Weights of a small GPT-style language model, trained from scratch on English Wikipedia: MLP 1024 SwiGLU, no biases in attention or MLP.
MLP neurons of a small language model. Each row is named by its layer, matrix (gate and up: input weights; down: output weights) and neuron, and shows model dimensions 160-351. Each number is 500 + 40 x the weight over its row's rms, rounded and kept within 0 to 999. Numbers have three digits each. A neuron's up and down rows have the sign that makes its largest values positive.
After each neuron's rows, "fires after" lists the tokens most often just before its 100 highest values on Wikipedia text that the model never trained on. A number after a token or word is its count.

L7.gate121:488488519482508525473533620573475498477544554500465546499509486545450507442439526534453574515478527448511470484501490470479486582493521488481544542543523461479489475573594511571413520540662470552542529413483417472548446506461392489454503463480446527529541483480401494482518512477468596555531520453509508477458449564469527580543453565477488567538461543453535424471555460494561495540486483554499504511472506456455458472535479503519548507556545450471516463549516530515529473486481449489535490473500507516534521482466495498611459461440573517523476523443522465518547599519550549497
L7.up121:473477491517483507486456444460472497526503607486461508446478574520467466457531518537464497532481434469466525500454471495525520509520516498501514451504525494494593439500490438520495524520525516619510532561436535472462517514478456502519418530531540481552467437519580508577505549561462516441506481542523497549512468490460469481579513522438513588504472465531580500490496531511512502520425573621608450510503498495468484510429482470557517530490530519452606530456527426564544478499475429486496475545505470566533487579433527437515551527527542488516500527483544493483449534530526470522
L7.down121:521503466437492472486533491528551479538516452507431501462481424458510501449526545557532448520524551479501499483547463571499517441475516509490547466529476559428491503481481473490521513499495439497509466527466529539550516500546528551558525548486537553543484421456564516542487491518494500442481476531471499420535550465548502514561577583522549509500568583557498498489533498540559532522548475514496519495484484498504360554518532431576561568428490521545527447460566544512448470525458529473506573516464474519425526567453543437504557544474495444500449493487548486506516461445482500502
fires after: " |" 44, "-" 5, " at" 4, " a" 4, " to" 4

L4.gate889:488514512531525506558437495557498531488446494458474489486488505527482502566527438455405490508446583420413467455535533477461462511445492456556474480497455547528513502499481460451484495468567469522568514494517440516464528535449504543534589466493430503488465553472512539554520489527531491556487477510559482385470452486456518455534515553532546528485522543463417575461529474469569565481440515502484445529526500452518495555440541477462478469508487465476530422500500425448529506561478457486454570460560474501495408566522538464539479571551463546492506512478596490541494482517471480502
L4.up889:529479462493475546467468495533437486473490452491417578481478513458495505491545484587457588467484467509480532520494537459460532575467481522497539482482466443509428512587462514505515570448591423527477532506469457428491465542546463472547457530458536509460478508474420527482438598424458553471559489481503551464488573454553537466477512443573533543477486565492586535442497493555556504505502436547479560606527480418489488546429530459535487473469539496461478485502552560446511507579481495485533537494473511459436474487440528515437550485478507525434453505477570464522496554503566515492
L4.down889:415479515522502556486487442428461486439505467490485529438524491523435413493448541531509537499524516482548558496518564585472509456461517505466517517472514552495523481573487503455540484518502420491489465507500459488514522453475518494487501489526519410577505502468536538483589532514460511459486500462499525541479561474575450525529510504487543506537503421560539487491511524584536453460442478414479464457508514480548565469439469496484524453532499536535535487464485461484431507498474521520530532523469524414485527535486532557488446391574552457534479536540530523502457492451485478565
fires after: " T" 13, " B" 12, " W" 11, " Ch" 9, " \"B" 5, " Tw" 4

L10.gate1000:515484468489543506549438557555452483486498528483541532510539471480554466542547526514563567524471463489466552524498507431477490480527525594465457489523481509521454524431475464493502530501522461481466470501587459515601552455443530501555529569508535461405478490443478433522519475486546503641526525478496443476537528424454519557467536568569439481499465458467565520560531475482538562492464489471522487500440505552493522476518401507511415503389512507510564504582505481490580445447506593505539513520536527506490429468496539485531463470501558463507524528483483438553488544468497578484
L10.up1000:492496512489486438522469452578476540554540520467528442484538460484485427507532526495467543550531471509517487485428436544481506500551436570450455563504441466509505524488498520534534450510523553441482503514557450529453540478433461580436512488447457467496505486521522466572442464498480520561572436561461505473465454488477484612439438500503489495472522473499495514504507526438473488454477497539515464441498483437566529557478486515450524507444461453490461526502518416514460529565559482446476524542481563447480555583540480508493529602505510456483482489509555463487454449520544484450
L10.down1000:547540507554471541541513504471482540507517521490455571489467489443521450404502522520571541485505553510532553454444487483519515519494463507517551477488458481548524465544418474512514542496475484494501516491507495493502384483574399489493532459513521476511482511465503491451488466360432519456544494590462498542471516457542544540540478506451454509464535580540448563540488591438502468499499438553548467458528510503494525475458499462530506542493525504553513491524548465574444481487560516609456437448485551564542526428505471500499500441448466495455428479509510567503514546449439483509
fires after: "\n" 37, "-" 11, " \"" 6, "S" 4

L7.gate553:445523441504513521546480505481491459506441526485532459542536586459512488493487446455516535486496477474487505544503488487516482491488602482508483462503464495503495474578547470491531505480450483454444465493418525504507529416500479493507579439513482472557461528451522531486437385528552499577511468503502462464515506485553537400534504430460552525482521499480459494489536548465525614418582532525497579514535454447498500476480492545453478486491437384492530431484525469528529585491499541489486536537512517533506548545524536518518543523517548525548461523489627490535500471524469455552
L7.up553:479483492536525420571610457459494484493500508547551516394484537470496470528506506500620445520490480527578544505489536532493496495542515506542472481442473507448510516521499444527514515453469502543461453528508438496467531409494482458502504514621491415436474467507488544490442465545455472511474473523490457518520478589545514490413489509487517540532481503514498436544505471515498518471472522583528533491463541517541504564493566584475519409499506505514488445549547454516424462478548461530510522500532496475535473552469465497522490471474542467515508530437533499449510483552501452455
L7.down553:442505485567480554505529484510534515511481475523530506467530547500519451472543500544518523524491477466481510519479495493518548463551463464527476524469535443475507490589521500483494465417465469513493484470492544479442568470466449475467543462501546475509501494509496540513430524459523490500448481518377492465512570511521538539456562452474485518491537535485483458488495581502518497459461477566479510558510536458556488415500484575491529487508482469468508454423504455462485480518478506527499506547509503496472488476419512541532508456543495471545511487530517527458532492642532418494
fires after: "\n" 32, " the" 16, " a" 9

L10.gate69:443458518473513490488494465481546500473524548519515578527470485431540387510485545493490495504463554567558481527494514504516474492479450501469463466517561467500452455469512496499387513548469487536562441478530419407501521508549472475514584420426472534495455430509532490542480486476526457450476499590466447498456521481558468494448504455482519509431505541482502567434496454530472486421410496558512505496486510496526380548433462454506488496488504488530503560491516447511496465517565540443493643512565474580512492422607507506438491470490505494532475553463485526432520501482386487522
L10.up69:552495477536506475505548507481534540411449517552508456535528454334499479517520524572524497573458433457486513539421447552492518447442475466544500540519512546485576438439455509532485498551460515497459469516539481372525518560546492489480544427537472526496513591456491505492458528386630457523463489554517546525547538516454457480471507440522519490490549519505520486582496481409520427400572507504431507527476528515527540559489566491480495486478449540460476548489499498493508502468509525535547504461447449567586511488496471485447419463479492507475511511449470499555477474524509457494
L10.down69:520520526490503537591495422480560564462469518517482520553535499474498499551457580431549521412450519478499455490528485510480497482561488531480495533462431471498463514437510471509554488485435519453516500442471467506498461516573513540447426488496527485575512512463434498561507568526442503537551570460507540491508474478525434442527505487505517516558433457566470583498499524597424579483526491540550519409495476472495544498470475495529559494438550482531481547506489549450594497524473444479565500466458485459530578559462510567516546524472479501487460475532522495488453403594608502521
fires after: " F" 33, " f" 11, "f" 7, " L" 4

L8.gate1019:446524515473505481546469497514498486477515508514528519510497445511465451621486480589509567446572481522509488477475441478539550519467505466445536526527489545487498414433473465518476587516555468393505603516589494482549467492454496523402521523512428504477423492438510549543500563555552445429537527430499505457500496509578478473500553535523483520435565532442493506582523527494482561432468478500525493517464485443535463459479472437513512509506523552500553486524498497477523505452569493510512483498478517519544493517466541452524524464390474508466566532485574461490563466436529481525
L8.up1019:488567500592482509510503541478469470457469584501474469460458498500453541447532541449477487522525462457493455538548511486600484486569566518482536480454495547522462509481484505369456441488430449535513561451551366504480538563564567507504446483550540459476517439581470503519529577439442488509564506460455482471503503484537473450515457535588456527460502559473578522546501523472515499515490590525523507506441474480469511500541494495528513491518555521572493527382569482432517490467481512526527510439532488478529548493477504441475431488465547523515434455529525562449418491425522495534
L8.down1019:529423458502477461477560447447477498496489494468483489494535469489442454498527589467444530429484488455470494546545506491478515467532459548519492522512450531523493574475545409500451569454458469443576487517474507513555479503451467487517473520508466499545485490533460521540512506587529431531472446488476516502503532456503448516422443524483500486455377578488527493515494470444586494438517442412464479452526525495492530540502546548509544516446533501430563488445528486528537534471533488464452473514513471499428486507509526519497508493478447453562560529441552506506508507510503469428
fires after: " D" 17, " (S" 10, "S" 10, "-S" 9, "-s" 7, " A" 7

L8.gate13:497497493496452440503530528487494483453535525446489593448536499530591496552459525481419597497461485518474474522433471428487540542468589530501503510492574475437492521589517506469479556481406486481529480447432538490426494477496480518522528515511478488505539486466423532518501508512497488496494405564479471481454506589452434545403495486495506526520569522463506554525556455584517517514493573555501487491476489498495484544492539505502484508444449474469564520392498426477482510506508491535497509491487520508513475490501454500412467487500535541502451540463484517434561488471457485519
L8.up13:518455463456568544500496523473537478457563545520493558532523485492503493529532515480477513429430432546506474425544451516535428511586530460472479613561465466554480466456473471424469516493456565531527472504557485457485516545517587519504466565544488518438472471495454525518498471496442551530471475434519519570484545477562471511521482510549506542551481523503535584462544478482451484573516505480435584491500523469530463463456477571491561483544472545432547557567508450529474499532543540441500531535465474492428545425500474504407556527508448501504527472506566503468537549543506542538
L8.down13:454488508519447495549466514555487530419473514495527507465511491486467429488520519527538478510505508453430561434506518517550492534466464479535458547474436540550560442440506502504543513541489588495463534506521527453531558505516551538506472469526461530451551515566496417529461477495509526484528527474475461538473498422452515610485444476545522446486520508515512518512487501538507470501467439518581429466491467446498454398440513539593496486409508455523454479540548477448426503538538573508474451483503490512525574456568500457526507439483515572457448423480451571570519485495551522486
fires after: " b" 17, " B" 13, "-" 9, "B" 7, " \"B" 7, " G" 6

L7.gate962:447544496466467473484524504476492469452520468559471553539421440563424477508449525540485520445430525572505448579439503500523391495550470544537575577460440539531499462472447522546462525495499481465561524548457453513568456528498488472430561549415483512428497513527448560481490527485509488507459509488506436484489478552451497559500449453480499554486406463509518440580495485448545478509521465470485476489519552504525441507544512519451493462450500507501529501491561424507551510468466490454625511480490472531411508541537464466574472486458551482529487548533489435458544483510582489507
L7.up962:509472501512491543455548465533557471475493512555542508576432499523490536543480589480456442580496521508488498449480458525507427520531497500569604528484574471470497500506508493502424484571507522420519526516434540500532514531482513450414587581504528500495475449420478556540487494493492475493470509387466415461555545487454505435538445555507553561438449463535523422532444546473523475515489410556451508434410554529496464477589484514440552468499505485473546461528508473429534510466485592470570464480491464537429525519509508461561471562477563475431473424516480416491550540566502459413
L7.down962:525491520501523519435499452513528455460512481517463564491495471474472483473542473474524477504508484469529476446547498529485574491564504496479499491488458481497532530534474476447507550513464550462476477529597442513535465511471483465495411476471471481517532447467492618505511536481480548449470547466471534512481509452481519478504494568579426483470484485493449526515607495513526473518513507498511624591472485499509552422487445563575453513466484543495478619485486478532466510503474519510457419496516449594507512472529476562502501538489503514552522483433491493541545459551506412535
fires after: " a" 25, "S" 10, "-S" 8, " S" 4, " s" 4

L4.gate716:491524501506528521492475548428463480497533497555457511476478511485507529517472495514434507579491487554497531469515491513481497527493454490475534486471473479537464494574479542468514440507504444490515449493439472453495542453526547451445557592460522543467540551454516456438543491494428514562528497504473515515485479473551550498517495486396468545565543457510511519503486514585502501443435517471467472453430457443601541414447477411470507521517469437527492465488533506542521487508505445458495535443480526422499457500555586473484492513502460500494504495510513462536564528476520475501
L4.up716:462513488537448479510542537483469469442506506562443462463449483442487546592522528508467547573482414510510514477471457467530501524497498557536457505532487483569445430580535537460485533498494555540547513485528552417506520559488529478528480556466438505505530534476571582473479583456553503507519452504483544584502500516456494519440492382555548462527581454566546444515437474493465516480468482454469454529499550491450528424519567418554545471550527506451422457533499493494547435446443508504559479521428503474516459471481536551537514548490506522478488529471449567463496596494491527494
L4.down716:503511444545523421453536471498431473472545459504477552528467497500472454509492478492518558457545488483532503430455552511520521465547485508465537517469506560489503448474528488525498517538491435502527530420491473512486449528475491534495494506544526460490535489547475577531500531505554500503521535499494527476554486502471445489438518506550488492469464530525523564523532497480485529472598474496512548504528570493407500554460502495519463460538546511499475478520530527442509498524485474500556452493520384476511501471480451527480505442492507485507470530531459488453435479666456551483
fires after: "\n" 22, "." 19, " all" 6, "B" 5, "==" 4

L7.gate464:531625477487480471544583525500524466534575581494493487474460482515511466482560532532582471481479493507527541465497483562526576494499508414422508589552489532435502431490545422488468519497569456524504501507480466478523432443538446461461533475540493485501483443492428492523418522506506423472446491532472427478533510512481486503448487515542458504466528481558549501498486488505580477469455524475429419419435511464514458446449509570435537530513533560552509461527504464518528423464548528431538534513489457527507495479513516543503544431464559447474497440525488490434520525437485457501
L7.up464:532540507463525490487484513480506500470467533473428526537518528524548441520541518533583426510541450534441541511556508486532537461525542468536527570477531566497446477468479492459457483433591482526506523463497522482477496488529473475482539520512562490514468502519526500479418494467455501455524507491448497550528521533475464533461494546490563564528504462489516480499522475500522517440448510495483478429491538506506545513487469537472543513481482645508446525504446426492429501429447544449407575522486432451498547509540471539487477445461552480451535537476445427514497517511491526421
L7.down464:534473405530491463500494513531526495443468574469497489588551488514538507515520472553479429512505504430415470494498502380487535455491550448558478523457500522522521562512520556479507462439538493501428504471488489483464497473504480463438518495518498542527506535504507488522533487512474455523513493499460529494538468549545413503492424497500517533516479525526451497475486476446408508486484492507492489462504496557557527504489494493484536437496507518488473544510505480471490553511366476469489532432442494452472562460504564542438498502501542535547490443452510462588504491552502519466
fires after: " |" 54, "-" 6, ":" 6

L6.gate995:480510440466465462556471478504461478454550610441485526489515558496497510444460494506472521495521490509394516560452529480481468374509503475511537490495441423436468530482494521534522480496529459515554451466484516505423542468478513511467498570502515504467503469511477465514485482542507485556482542488520484401566515571468489484470431518477532563473428542475568491541488465408498508430445547509469500606469539490504495464573484460499478519491536445502531506476461431549551560472340531510506487599468499432488537549485471511490480525578494529512543508506565491545534481484496477490
L6.up995:498541484441498462500452477487533472496611514483511439558499501422518559439497533504491471493563492547522547556526443402555514500473462469576514507462437483487438515515518518538420481466550457522534441443523530538460514490465519544429595519574511493462507444422443487550422521574517529538463502472499500451507397505525509578535502539453494524564468547483438513584575500507515552459482477502509506573486475487484548499501468399465486476481494543553517428445476500492523437453502515547520550517535515451446486551538500524529463514487499465478558502414472468565464540532573414491
L6.down995:494473440496497530470481459508564544493497555490442487530472479496501514477582519450494410495457508430556520486424396532467562450469506545535486550501517473451521460471540524442528522559459486523554497540496572507545490467468559523508535467465541508436464517525483462493514519514517450454474521474485527482540520517544532452487452502536473466472532536380508441485458504505415479487528511415549460519470540473493514528538499483519497429503459451499463473518505481424531476498463499564548514483486491455501514530555509534480480488436502467480455472525456497436464529635527502502
fires after: " his" 41, " her" 8, "'s" 7, " their" 5

L3.gate464:475475505455495539434508473503449555490542517452501499432417564458524469488472507583439532565486550482480490477511442511448526452479543551476602536544526481429524566567456492409460487443520526458419507510487492407489507540527483588539529580549494473493590481461483426471502469493481493514474578507519484485477482531483542483526510524490518499563488493505502513485439462499463471436425515529403446481561484467476460444490476496480558533465536480453528524549556444506485560534454514454552539445486479526513494449509516461476511535488572507515545492530583509526483523494461510524
L3.up464:537461487495527531530515444519487529499533461506508510512547534492484432521487465588448470448546572487476514511484523484506507528480482518534525546555514512528525484466445519458473485566469542556468524513493493508500442495463512487495489532548419543457506535560504505489446446506490440518534439539465544550467604456413564492453560527509448464557459449579532493517442509481532492505562503479492470480551511484570502467502554501474491487498410574501543489497476523468495469492415508440493491475554488498564476475526482481468563499482511483562546519544511418450549495500588511487
L3.down464:490524519508513462481531556456464512535582549550521513547510533478480569408508428477523518500495530515464505496486527533480514482485524478496496441513476492469525496491550471519430502471438463513535474513516537468523564464544488526529485492498439512475472515489541468526525526513508497461528524533496411438462501509415483483538462503485537482498531527459455417481485538520468515439554524570480538510418501490531483514494478578535408516491495453534393538428436543500481538494556416593464498466511482600462466452578554523507543486516627518470457518476483503520466529482484528467
fires after: " G" 39, "G" 9, " (G" 6, " al" 6, " mod" 6, " V" 5

L7.gate57:492453529513534569546458496515533485416502515581535488511448506535497498561485556529543511504425548496488549479527452511541563546572562508429527485520450485474531503567480501531463484545492460460497464519542521431496461490500515485451466552465489506509520473457428438512540492511494502493527489460458486471499542581534531503501448476533497550567469487472569450469425391463502524448504524465495512429400580571448462499590445491523524471433504537469513457409501482485469498495434462419427515525472538503537553456403483483583506489550558503491466477518480514508514508455463524507
L7.up57:545464440530494495520555500542465546542583581424481476549561509492541477444494535486559434481479440539496548482470446457467447502490523537471523500494482526514513442540507489517567522487525473539480524552466542513429519537451487491507455507523454540465529473538531466485468551490425578493526501474474621514556435496476595491519520461499449498473435442473566436541491523522500486440470526490573411476503477544469508479469533523522577482496538482511525447422499519587481534517521442516577395444514483558505517522476465488509493484433447572471458439501535546505470557543473482467
L7.down57:512493476514431469448543533493455508500484504468419512500616534520460433490508469515522466427449516507460504489567487472496483531464508478470479512465541471478522489534414525540458510443530527563540472495494523574458499503479536462453477514461494538487477540466569450498455457452505508473504477492577505533568492444487518548491474539489544542536516442558562472470515493491466514548535434450495455465588443527529468575517505422457577500511554506524496482513545482518524453462520447380608466467455547574488424457485491438436526510465484582489459589484458506495473551530510520398
fires after: " |" 53, "an)" 8

L3.gate705:457482502477551505459539554492479575447496521512522486535471468479434510552465472469494456563471479536565471507524562503461513443622500506411529444486473537480511496542528564466503528525527489552501529535441423454512543463503586564495505549466481475460530524479455538517567500499552463524550503561533487549503480480516484509484429447419442536502499517487570434508496506470536447541555520516537565493501513499477482441520498501528472542504515462530449528513441518520570530536420519593506478517472471470512507537531542514474474451503477521499505493426552494578447568431505466453
L3.up705:551481551459594524476559525386492552431510563501457560481465430576579453491495543521481511527496450461534485521456518479523541482484546470493452542557506527450534490517486518448535531528612504482488514452521461493462485432497462503514476477482519506528430465506516470495484490523520504467564465562526619478469479574536502526494469518519521466509497526519510510502501596602523497545525530449477468491566459471549534382466503514524543475529517468489510518499454443544499453439500508487494572498531476430436485480490539532456563454546572539473491484454490452440457486497519473536
L3.down705:534512570478552515505459493477495488470458513491481460525519479535483519519519519551503502515507509478519500534428507392514514479572483491520488518440452572489511499454498520437519555471534514481463461543505420476510571497456522509533512485535551454521438533444475503486509490493455475502536532580508477438472533601508493458524474458432500450501486522534471555506528540534427454498579523464528480478516512484514495453470535532505449491449536525448476462522507529537460536496414483493524481446476502535546510506553490576504522499481582548505523524506522533513493517484461523563
fires after: " |" 54, " (" 9

L10.gate240:515437589591534431508465504556546539478568452462524511526475471443530441447492509463562466496526504525498479462557543471510526546517505541503476473586526408551473458496539497468523516513475498419502480574494509458499473474460538557580478515481450539458433486473456488483509561490484476421494503545492479464465486562428571566518456479512490521532477470465515528494548442505519514528464453554456427450457496456467488487548563549550434496546466532585498541530495544533518501528474505556503517518499518543503539515467562524525371528484442394475514545455439506480470532463447464468
L10.up240:491471539556482561476484424546490476502537477537507502459491489445425414580529572414514527414526539468409458494569508509425488489496541465469492517535495518503502490498488493493488518500473536502509512500559500544457476474456510451543517481565529506507514499437549529498422518499436418450503518526440501439530497518432537511532535525522473541562433496486528536505474539499504496510493472465559453473492495458486467521428550543502524478588452517497517408514479445474587505468484496479488553492538571522576442492528459489517486521457502458485468551455518408417520470481486500512
L10.down240:533501443539582535534461544524529467552523521536525507472518496461489480557460499426524566505465512525555524541523516530430481514541523458514474527553506561499478548507502539561523509486473459524491513529506507519501504441526502470471459505496575544467516487478549504489512472549467571489454474519493487535472497502455503537502498472456496484443526549557475459488513506449510489557443543473575517534481518495564526525507510455544491483459487488497419424521517503466549505481531532526504472486502584485532484610468439520485545520516487474524515489509504521483457467500480543493
fires after: " G" 19, " Gu" 11, "G" 10, " F" 5, " c" 5, " bre" 4

L4.gate131:561417546534494490589476434515479492445581578456440431471525514546519507424512472485487495567469539536515576530547513503461540419474504441509482481492482514445495487524478476470535480423529439432493427522501567551601443470551521485509578507513479458524534514489495563466465428451529505461501530559533526493508504571463549544567527503480509435510542527595481551429457540468556476477524528519487528483543465400486469528506477461458465467453446510476515524456430501512540558483430568526502542538502567503524530613535537494477499523481455532506507525496397468529462543475498560507
L4.up131:585517461503494513526515469502491536517534453551430458522529593585486545454485470530456635539540487492428524471460536459534561525474544446512460493505421482490471508393575508471480470572490440558469437496451497478518490523501484419551484531556560555551500556476491542568502488495468487510476487499517541462451491492547528546490512525505441489521487473501504510570505466563472515535547451477508531424425504468524534464520475485506455528490443543566521475524480473495520394484454417452493460536414467514453491541472452495536441461456480560547482518511485458468477513523515507501
L4.down131:494574433506474447497524398480518555547499500485512480529483497549450441502525457474466538543472487438534513481452478435573522557513544523532551509502462454500510533412522549432509483578547497458521482520477514441521558461521494471502508499498497593453506486544474522535517498488496525565462558566515493407512504492440561511531508482578540528535457513477537431577444499536478471500535513503564501508462511531531511543569486413524470555466484548467507472510557491504489473491580535496493481514496476524500505546462512542559486467436542470495374544496501532455472530532486421479
fires after: " p" 17, " Gl" 14, " P" 9, " Gard" 6, "G" 6, " al" 5

L3.gate1005:533542494493495464485483557517478464517482538470459524477524535507398516493491522587512533569441496502476577502479467504499539552554465455510505466476526423518504556470500547500528539599449463542516586541480482516574488482484474502458492448516501461527498492490543473474533582431550502385483498482504471533574477514538524501439467555462525522465432405441528509501494400469520425466476466491479456509553494523470519544525488426471449511471561471484585535536509459557546439481463528561505573553523508488462500543482488507549533562554516499491503589441571425513476454450456544475
L3.up1005:486534605481451535525475502494533478534460471479498475555511409458541525479509494543490535428532457455527472517456409459485494530514466520515546554520467467535414407482483503487487509408508437456511514456551502597591498492562501498503507488518495567575530469435544537475532421473487456445511458463527475510529502454510460438548551517511486532522541525457534542475497520505474481497563505499492446526489417520511426496516524520490466565406528553535461491576507441451468484503539541472514468479492455558543533492577463541535519518504521491491515508494474483462494409434463457531
L3.down1005:517523482497519547482521489465474486472542462469535502484539471436525517496567557507465535491479501423573444507494491447490500510538488473493426453519427535530487418553598525471412501443449455420527506474578546523489529456465511473531415493528401517475509505439520490483511489510433472522415555477533463501481426545478540505524521484474517456482471497509421497522473528496527482570501526446517489623474485561517544525464528426456458471544507493451467509446553506542528489480464508435466561599549507356532512515489516521527478512495463518486507463518469499497522475526478525586
fires after: " P" 22, " p" 12, " S" 12, " s" 8, "-p" 7

L4.gate560:473525565449468493517517453502552541444502569577477478406455529490554476597525513524523566487495540434535552495543379490523497445482474508499490533506483523498526471521509526565514451451484365533486442461507520496524588566496479499477475481493573560509494516514489466523591510497472525542467514433552498451496449490498518547459424378541474505468548495494449590488502501500472530496469471522464461539483499464496520529497493513505476523479533465510526497511529539548534518459529507540483489525496524487475527509436475465519490524488522456486418479500546509433533515524555493506
L4.up560:485361549558610554459505505519496532502487559489531484460459469543538513531548466513507522436534573455540523584517530460436588483481534557488493494481541447467481538485483508481437403456526523438483411485509491545469525410486506479490485472581508503481483558500533518541488520455516495478555546515458487536412476491454510542462535599545550512433486527558559532499490495441490493510530558523460541512533525572501536521501496513500464554493456475565558554489504480462475521562423527498522472544496490607478463540562481530540554494477523508554508448475471447498510521538505522529
L4.down560:517461473483525473510496447499497489474489501448469528436520530584484494462473524483507493550524476501487506451506446439435476448527505511474492505549455507507495583551538468570564510503513484478567478515528568451439526522520552478532475478452484463472477475536501392500548591561515557492539495469512419502564488471558488444541512471442537506558455453556563552462498521497473533436527454542455440460479577423506498530489431513476409451462466510471488466509507560514558487498513504513533529533458476604508541557429502479502480527471495429489530513532489519600524475500443532532
fires after: " F" 31, " W" 17, " w" 8, "f" 6

L7.gate123:485477542535536463526538550497497502520514492537470447495516496452523528471511510535533520402500487480485475551575503470451474505425482515480505476500475549489544507475494592468502529485430555465462480487502536434526497493456514521500569537495443495571472486493528555460464424566592449478552428464481458483503371518552596516526492528490518530418499495525563551518436450490464502469522501528407536458483474508520474433494491532425519517513552499483520499535548405537467469478571539444484517504488465523509590484539452492552465470529493433499519471534474542537561501445499517474
L7.up123:513433513467545502440503502516558512550549533567499526479513466514517493481459472523455483485423537498486507509436577505515566603492534533513552509530534545559471562487484569546483550487471523451504437552526484428597521488474464525525467488503447411594534522456560527523504451490528449492549492486482446547610580509536451461470454499518555585492477454497536513456486545474559560505486501522522485476509489564482453393548529504555527463476519470564462486529529500581451480481519515451535539496543490482513522485454472519496480442513568402473474506494457555494616481482557531431
L7.down123:517484521494460467441435423538574464493482476514516493477543476507523470542515473532490459495473481443497483420444474430464484501472510480481470525479456576546536571504465432525553437557484535471501470559595492474462502473458539442522501512465493489568504508554497542495521444500450513549524415520542503462548496540477421548437501470549546494473446445443527554531479488469569563561397449495515458522472468552526466481521519498515531491435567474562469502500558502565423565503501490552536538456498474454537533513388481545519432550499473541460551492495493524498537497604585520496
fires after: "\n" 46, "|" 7, " al" 5

L4.gate545:485445536546482548518499539566496478482569516502576478472529543429514526505518543494532457455452494505530422512434505476431567517538437592478486474448504476498509518482465519522471485504522482500468528507496458456413576508538460587471466568496527518490525422516562498438469455531460483566473471502457551465463501551501480456513451473520456533511422463504526495527440487469478530488525497499523523461511555480503520552450458421527555534514482541524517475473567485533450539506528465569502486444538453519504591430474569543495471503506502532547453477432485493548451512468528525497
L4.up545:533524495497500553501481498502486459489511484512513525518435567508496501502581548491510483496469492508492512483443499456526568484535542566558510474478482514537505521516533529556535493506554556512484498549524488511461537534517489456432464459476480372483524451511517456405532541428533502539413503514468565562467453495448392459549479511524449497454506485515498529478525497418535478530513472514454477510532501501522551504446525460506518507534585584502501471492469440460417512525506437513496522463528478484606522499577529519571490416558452502525411505461533504564468552516517455474
L4.down545:522585503423484501474535464518557521419466496499402487508528422462438532496452510560566486562493516453525452538530435540454422577498602460468546477471503542555511477461499535482470480433488461432511561503541491495553487457532521445478523503531425531518532593496510448606527502512451495485496458411482488469482455459526550536475485505512526468559542534487451502534565487510456524476476492501453446438466477531476462475531500504527547508450536536475435469510472479433514489454482533451461457503464498515470514510481465490476470523541530485549555461508494512385498419498504467460
fires after: " the" 29, "en" 9, " in" 7, " from" 7, " Croat" 4

L10.gate380:512453459460563483553570597510521497533522502568491488502547553535490435552576454454415514560587509520549555530511477493460525527507480541475476503505492521525498424520541496585423511602534522509524468547497537469570512480414437501521535556524490493498493489511515438518424492477498547472477484471476503506464510470555578446549454494481503468480473495551545501497601536552524457464505488503501513439487491523508497478527431487476466605458534473525512465486516575532536478542532481522528542527505516437559567444535516507565492484467495461540517467552483511519477510463500503481
L10.up380:524476525510529466524517460479523532462503554470392421554426466559422593488527576483471520475485545550532486536508619541552487437537496507492541566438488488503518476502522510443488436443533475465507482474504421539528438560453493464539496544482456514460502542470471503529466542476527496548465464424508500504436559476486479564498508476475451440504527440511496521467510473452514430428484459524553535430488541533477504542556506464527603494593425560540470462460539494513495465483545477524468478592439567494454506363549536515560587499493480524516519495531486497517498521502538416453
L10.down380:503548485475511526420502472499489456558566527413494525498504509551500500483425539526542470446456540489489488494486523455573437507519526484523488481541553524467464509516492516464450486461481463520509573472522488469528479566536576506478510454507533542505490491506507507423527544452561427527486453572508514430439492551512502517580527523471518482424520542439583461518511499473536483444512538443547589496509417445538475454462517499468513440563476470481508504524506482508459507504448448482470524504502493449527447512509489512465465464505544487521402503466490540534530485518517462592
fires after: "." 13, " (" 12, "-" 11, "\n" 11, " re" 8, " Up" 7

L8.gate1006:529485497527501489540494541521488435554461447496494510569548518532532532470554514442447506527464443524459487518593503485503523509501508513500500516571448478438547423544471497466487430493510420411526401467487512518573583502514559536521526561497404403570521521502555477471438493590511543480509443498472511552522492500516525525476469493582498542492459508494483523503492456431522464451473546465503483427536521419527428507514521516501494559550515506482505468530525595539539541558508419481512596448485505483490469492526468507564430499505556481551416478551467599475486459478550521528
L8.up1006:500467508368564477577452468448448495564502505462502610520486434534497497603477523555545528447496486459434519517402525525591531448482530440543440452522524534509501480463483454481481502490511486493501513524493500592552514540531565508494465514557469515511444501462523490463588513578531505475522575412473452502504516506481481467489561494547472549496543533501497521527582515495489516555511466472552465502541479541494492449548497551514500510500530497567465541492508514585455500596442432513541433545503446552570498516494509531489531394498523490463506497479517470533450514536535476486
L8.down1006:440521499581572541472528512543564515506487469484464531469483536431545505472425488482448463525441417526481525508554441510532556459490489509533512494516550423473514549492569525428555508499527466515458477570505459517466490523475558456454490520503451495555513565558463550455442430527528478446537454516545463502526526455483435447451511462507527454480526566486461500469580519483512477584500513559550611389525540469571516473508546459481521511443491492429544471455475460567494527560553486438580543516478570520521410491533450506487472525522589484417502518543489455504426503467464491488
fires after: " A" 32, " E" 14, " a" 5, " An" 5, " any" 4